MLP neurons of a small language model. Each row is named by its layer, matrix (gate and up: input weights) and neuron, and shows model dimensions 560-655. Each number is 500 + 25 x the weight over its row's rms, rounded and kept within 0 to 999. Numbers have three digits each. A neuron's up and down rows have the sign that makes its largest values positive.
After each neuron's rows, "fires on" lists the tokens most often at its 100 highest values on Wikipedia text that the model never trained on.

L2.gate1142:438436498538535469473450490494532549495495527514541514537541523536483480519518497498505485464528461497471476509484512485519486498542483487494438468531500495509476514447461488469482503453481474498482473491536534503527539539548519519494497485500510527491508530500501495500517468530467540539
L2.up1142:524486479463514530528535493497488508501533514487505501492508499470488512511495505542527503460554485511487503561497482469485522515496472550493480472531485505503479489473500488504476518487550546498559496496517528436471532511533565496505563499494498474472486486518516494509466494458549558522
fires on: "z", "ü", "y", "u", "i", "ed "

L2.gate1736:464477537473478501528550507501491498521500484519544492506515471552504525507503537526488465549506464477527493479508422523507511484456492488466478473522514488524481469511508508531538524520516488524517527498485449498526561479458505448505529477503531490483511555467534480500461444519498493459
L2.up1736:511471498556515484540542550506483517501511503478488501473505512489515511488510509498460472521450503506480466494525472474497476491470451448497491487462505502525534522508489490512471490521542509510509473497458471508552523539471514515504485438504496524474491506530490449504502515486501486509
fires on: "et ", "ou ", "of "

L5.gate103:515528541504517486484493453501493479459487540568515502468530500514490466522507524483470504521445500485489466499494486508500483543455486499477522519479495503462511497479489525514503465508474537520502480503473521485507515497509525488487463526473503472507534492472472477533520492497502540534
L5.up103:498491513504514538512520472447480460509487483513472496509538506472525517521501512520492476513506539508520512469496455482509473519502514481531493499483446471563469489502527486503524518471481529498526478544482496507501504526511505518525478461505453533482478515476434476482511492469483525479
fires on: "Un", "while ", "yet ", "ever ", "Since ", "While "

L2.gate243:479530515489540478533497490488534528514497506532527490495503521487529513478549544496513496455500490515511512469474541459502501514493524553458486501487483478488487498487495527446515482503495480507484487457466498493507479499522529505506519490522509478508559484495522504492520513587472503516
L2.up243:512528520512489521457517477468509508512521492518507515507532500538534499514529473516474496486507479499461513493521513486466508481502515552512523478481467483507474510460481499469509490509488520468518464506463541515549533493519503480516505501527470460502515518524498509473508499507514551514
fires on: "i", "ori", "edi", "ci", "u"

L2.gate1649:500501478510465475494521526526529478491514510476517492504492511488455506531484534486544484566460494514492529473497496502492513525489540500529542519493505509495482487488487459465516532503502504495514489501442493517477489512536469459519520503485484514517488493527491432467500506490518480514
L2.up1649:499498508489497515541495493519482514519524498505504506520486469469513553445528511543515559506477448468488500504545481462486560519522497525527468442487465486473503530494490520518509509490491518506525502539484523526517490507478501470559519499472509499517485501543517463517504458506503503493
fires on: "-", "−", "+"

L5.gate1364:469443514469494514531487501533505519493519507471521450486484507563513512473503486492513491466505499520448492485506467533491493492498490451478527546519513522480520461467492477535491515465508505480519484457478533520470481540539531521465497504489517505505521536498489480528502507477480496508
L5.up1364:507478564493483532514445533524496483498529484523492531497520541490511510471518473550533461492470426527460524437513526502482493534455503501454496454511517538547485502451500485497524527488549505557497507517500463489501478486515500462452541524506475473527502444549527490519507433464481469525
fires on: "F", "Leg", "leg", "ev", "Ev", "Is "

L2.gate1318:491500486459500496519515512473517503508467482482527506505477525494502572509506459486483493492468439438489474498522518470501517499486473496511469480521587471480507544503460490548509488470509499554521458497519523519523537469491481513521553492499491547516497495485498515505498508539511545497
L2.up1318:502435483491502480472505465497502497506520494489511487468526463471513466506547517440494490513506464477497538521548472514511500502490494478481483448488528485529508529531518512522546469471509537517484505483461489515496462460533460462516507502512467557500489510496507502479520496475510486470
fires on: "ec", "Vol", "aut", "a", "uc", "inj"

L2.gate1240:533513491502490482482528538574452486494483499487535539509529521490508469505537499491511496489477520452492517474456532491473506508530472482552529469517447529510494499496456507499478537485475518499501500489515436490477514480492483504491539503462494458503499532542515462506474502489501528491
L2.up1240:528519493492512486496485448506532496486451548511492527519518517475513495509484509506545512489531497473459520483478544463457479513500483547529552460512509564512473522498464552493462457487467488481496501468485497502497489455475468492455542478495517498507514505484530499491506496502510485495
fires on: "en", "Dis", "Im", "N", "New", "fer"

L2.gate1442:495528530484515500535504485506467502510542492527464535481479458528441493487505554466508509494507507527502544529492495504497481464482488503491513492514506533512483468492535476521486484519524510431458533544506478482545526482498452529506468513526558492499532487479493538530434517445505469495
L2.up1442:485543536498500535509534494517540472462499511460466554448484546499522538482451564458522500527530504460465491516504498547465497511499520498494488502480506499515510540510467509488454476507512529518498473509469472507536524451476500501477451483529422502513464444505504500492503459509503456486
fires on: "Ch", "N", "G", "V", "y", "a"

L2.gate94:494475485484486470567502512492508478516522492499485541482533494484526471462505487492497494533483553492508513512465514519511519472513511522500487467508477532509437492509520487451530460503485489492479487503504508523484501444485506503528501525510496462476472537527498527510501530464487489515
L2.up94:501489499498500524536495460523565494481477514496483530507491497476497524512467482518512447528473506469549463472509505455458464514487496506506472502496455544468501555527502483492504496474500521481475514511466505526527471480474462508484518505539494469498489510519528515496480467556507471490
fires on: "N", "attack", "N "

L2.gate855:485505475527487471528504495483499497462491517478531464527495462461533511484501499473482507531486522526509505477519464520529519517498561542500506479494508470508476452473508491480499543508469537501493469541486522495502483536509484497488535530489448496510516488493497473566466495493458513497
L2.up855:543494513503530515523505527483521492518517478501492481540494539503537511489468502508508497485462525514503513534557551500529521522493499486490483476520477499451500484457456467499523469521483539454488484477508520492498465478516515536531471502487475464532495530474509505471480458499493488526
fires on: "-", "MA"

L2.gate1424:531559503501514491539492543456479517530470518477526505504460527504516490474501492507525543474511530470503515493507453484473513523517553589476484529479472488507497505519514506482482495487463495511494504494506509456559529510486550496548474499456481489462492443459518486532519506456447453437
L2.up1424:525507476515492517523502445502489530502504517467484497513519487498489512513504488514505497521507510519486518503554474471518469514516499550547505524534456483528538560467506507492487481513520443499497504469486470499508534505466535477482503503493575535491506492466508441523475487473535480523
fires on: "th", "us", "'"

L5.gate1262:487470547502491442517484447504516513509487480507544492510509504517488476517540502504451496501431451470476441517522534504529523505489524454481507482497474438501507498450515496503546485543534466531487505520519517486540516493544553502506465457475512519482483484511512524481522490488497501458
L5.up1262:537449491522499512480474490475491538479532453494499483472521526516512496486482500482496490507434489468500532511523481484505541491508483485531490474511486508474487517472478496487484512469476505502489544515541453482464541518477480481445483474493487469506502513521548476478511516493515485533
fires on: " ", "ig", "ç", "en", "es", "Addi"

L5.gate661:511543481526542546520536468499491496515545483490521511527510524499529472520524518467500482496506504523473487498508497495502448499473506519507469521502494490516460473490493496524490525515476465506486483495480516489451491527538496554481469554524507505519512472502515482552506460484528520548
L5.up661:493500511482494469431504498485468492473547484495533481511459511497484517500512464461498515519466516505516504490495517483484527527497517506466500479515516512488543514474535505522473453490472499488519502462499479502512473487526528518519471493505486475503521526546515523512492488481474477532
fires on: "\n\n", "Arch", "arch", "till"

L5.gate1736:545476470551495523478469514480514495536505525548483511495516479500502493553504564501500513507470535487506528510485469475512529545483494526467491457497476442490517503515514472540544490501520485499505531481469484523493514527518518547459506435515468495480499485495478540475506489489477469500
L5.up1736:532511427508504527472522475509529521504529496504492500522519514469516473457486496473520478563494498543529532470499496451494504464485454481474495509512515469506475510490525504469528510525464505519483531517481474504509520515486526499522497537482515550522503492473495500535487467506512525494
fires on: "an ", "A ", "1 ", "An ", "a "

L5.gate978:522479520527490523476509551470505504500532524525496487509503504490488543510494484492496481505467482539474479551486506461509561525519515476549495508542469551489484494531505504502488560500526485483480493489488511454486485469547523476479511480459457516469450478504489524500525478496503484497
L5.up978:455495474467455476447500530493500465475471476520474519479490476487451504526514517510541499460515480465534508534501481487510464514527535502504463542512472507496498559502513496464495504488464530493513545510478525483470524503486491476489541483480571512474514471463499493517511511526539514477
fires on: "k", "t", "K", "W", "Tem"

L5.gate1410:498478473490539477471468459510492516492467534540519472499505513531506519487524528515483459524533488491495504475462493569536444534511481513511452505437517511526481503466506511500525550437500537520509503531487484515489508540495512496492475517487515504543487516523463502565488529533535505465
L5.up1410:477518461491498502484476473523494482460506498540515464465507508500456514511471526537517507505511491501509454427477482499494487518520524480471467536503467519498474482483463484462488527507460521524484535491478503533498543511511516489496503481534517478516518498458451513535510483534500523579
fires on: "o", "i", "never ", "once ", "ing", "gradu"

L5.gate1959:495542536511456537463471506525467490468486512469428496500539497510475514485523486448484472492472465510472509502509459497492517512503533519479498488539467516449501515505513498500581478522525469509521482494451481454453499467501457464512481498514483503495490485505550506512469479489471466528
L5.up1959:517516545531502503491494533532470536508492483504508440481549469490493465467526535460498490436497500481520509524507542501529530512491482513504497486521529516477490490503519544544480530492502545498492530519492462512505511493509476444526487515501525466479476497488541518476476503479516493519
fires on: "ang", "x", "ox", "ax", "Ach", "US "

L5.gate752:489443492491543477528471492487547470490485498521508436508525492497503477547454516540470482559447459455478490504504526510521501523501494477471491497507501491502451500497527518513457519493531492494510465510516485525525483506474486497505510508514505491496504482507514500531478531497509504483
L5.up752:489511501510493454499545508514515483474534456475478538482446527515532515433509514511525473502493559474493499506467451506513509487490507501474466569441473470487455526459496486499512527533450485479527533477508490490496509498453502551498491496517514547493474502507506425505518508491511534538
fires on: "have ", "-", "the", "had ", "Ch", "consist"

L5.gate1529:478511489489505537535523547480466480445490464497514480512534453517446494480475476480525466485533504502456513513482482528513493497536501470511492483525510513494513554483522524519502544492523471472488515483501508500542459507513484507520523517491507481509474489474471503506528496512501487493
L5.up1529:501529518466511495527489497508479454523566502528524548455482528469497497507473520492533524459485519501489550503499575494441498521482504500488494491498495555499476474495487491501500471538462519500509508500503485520456471551517472520505522505507502482483479486447476472519538525441523458523
fires on: "ev", "Ev", "h ", "a", "ass", "t "

L5.gate1945:470478508507502452444494460488493546495493519485512492518525508501536496486491462473488481504496495485472473475476492539465486487519499483494492445515504459470506496509454491525543473512492528529473496475517502482492551518524559517498500522547500565516469486530503454525543483464510498472
L5.up1945:468466499480512447483508498509521499539489438494468528513513507540482542512507525463477510501517477485553504494534491465519500460524457465498516470502479501539513457468492481487497538521521485506487446520504460462509524517438480475500517480518492482478467514526497497520517533548532519490
fires on: "prec", "es", "el", "en", "der", "on"

L5.gate656:512473512458507509468471478512468484511463500476540476485511491460508481519532501507455513477523440467572503513542472508489491536481536498477532459492525488510503479512512510537524465516541493489507512494493520436535493527507541500495464508530550512505553514500500480483476465530526511489
L5.up656:459535516460506481485500469478521529517498523565448465501513486506491454497520504473483484499500509481505481498516460531521525533519489471486502502446464495484483538501552494476457506528482515441531529508504464484492513522543524525499486465518509514496485538457464500526504540510490444474
fires on: "Sch", "sch", "For ", "agon", "("

L2.gate1339:469506512506485525512489512480495502514515481465473470554492523507488514547543495480468471496473517517511532504495536473493513515513547481490471519488477471528435527525450507531508518511496463498510525492463482467467477534527504543455495475503504484476509509486518463530463510532507501544
L2.up1339:495487528511460503498514509490491501516512484506460497496500499458530501521524503479506483545510491563491508471520495502490534487544448469492513469528482524494494529478522513517509508477532476541522508475531485477522495522481460508522472548507492482492505485522510487509478508554507495469
fires on: "med", "der", "oper", "Arch", "arch", "ner"

L2.gate666:467498488513479478481534448508515515546481528515551486514512472508500524547518523501476471507505492450462524515466474544552483557516495495481482485492549522468458493473475489560510508518491486517487535422532496480501497467478497491510476505488492524504538518515509491539469489518477531464
L2.up666:475446522489523511503504512517471493484460486474526488506507467470469540498498520491499505514524511447509478529522488524518476519517513477492514484535544522473514514478489529505490498503513492498472488499498441526492522515490500553510492526524538487476468468455544533497477501522442507477
fires on: "& ", "et ", "And "

L2.gate302:456529495497464506479530506520506506517484521456489500524467444479475513512494477506476527498465505488473516486484498473484539543475536539466504540496477488511482466469498494468524516503508533488493461515520517479517524515535485421496497558527489512515524496500528506481475466484528495534
L2.up302:467484469492531548490562486548519475512527499498521507507528487541554516494494485500469477494482513538498478541512551496517502533478519461479539509506497452464489501502527498504491481487515539487514496540473482554469542512464534479522492524468499480520492455528541445522471511522486509497
fires on: "-", "li", "ong", "tic ", "man", "ine "

L2.gate1143:480498484509457489516486488552477462512511452514488509488481534475552504507505537503487502464465486449471532479440524521459489526503528547476454519504475482517521528495486518515487459511442505430521450574515508514499487488508480525537476502506480495472542447478461494510464487525492487501
L2.up1143:475527503504524479518513505494482500478506487504498503516472452525503497506507471516487513466504539490529481518487509458478457512534540492454489450522526523487506495526546518549500508494501498464532530493492512528516484462483461533507531516463546546562536459477481559470528513520489436487
fires on: "year", "age ", "So", "e", "'", "Si"

L2.gate389:523480503472499511486489479487548498499502494518470491520502518534483458487480497509499500493479513526517504504502496507495522480510543495524488487522488453481520485544511511501501490468492542532499546468485510460490507508523494504494490478511442481492501484451493530499571482472490544480
L2.up389:534487543503478530508469488445507466495465497498500489485482477493470519520522532507467537468540451505533489561500489495495473525506534523490489564497549467491516507520466503478526502523466484497488497512511481492527505475511497483514505493519522468475467512496523453512507447480492457524
fires on: "K", "ton"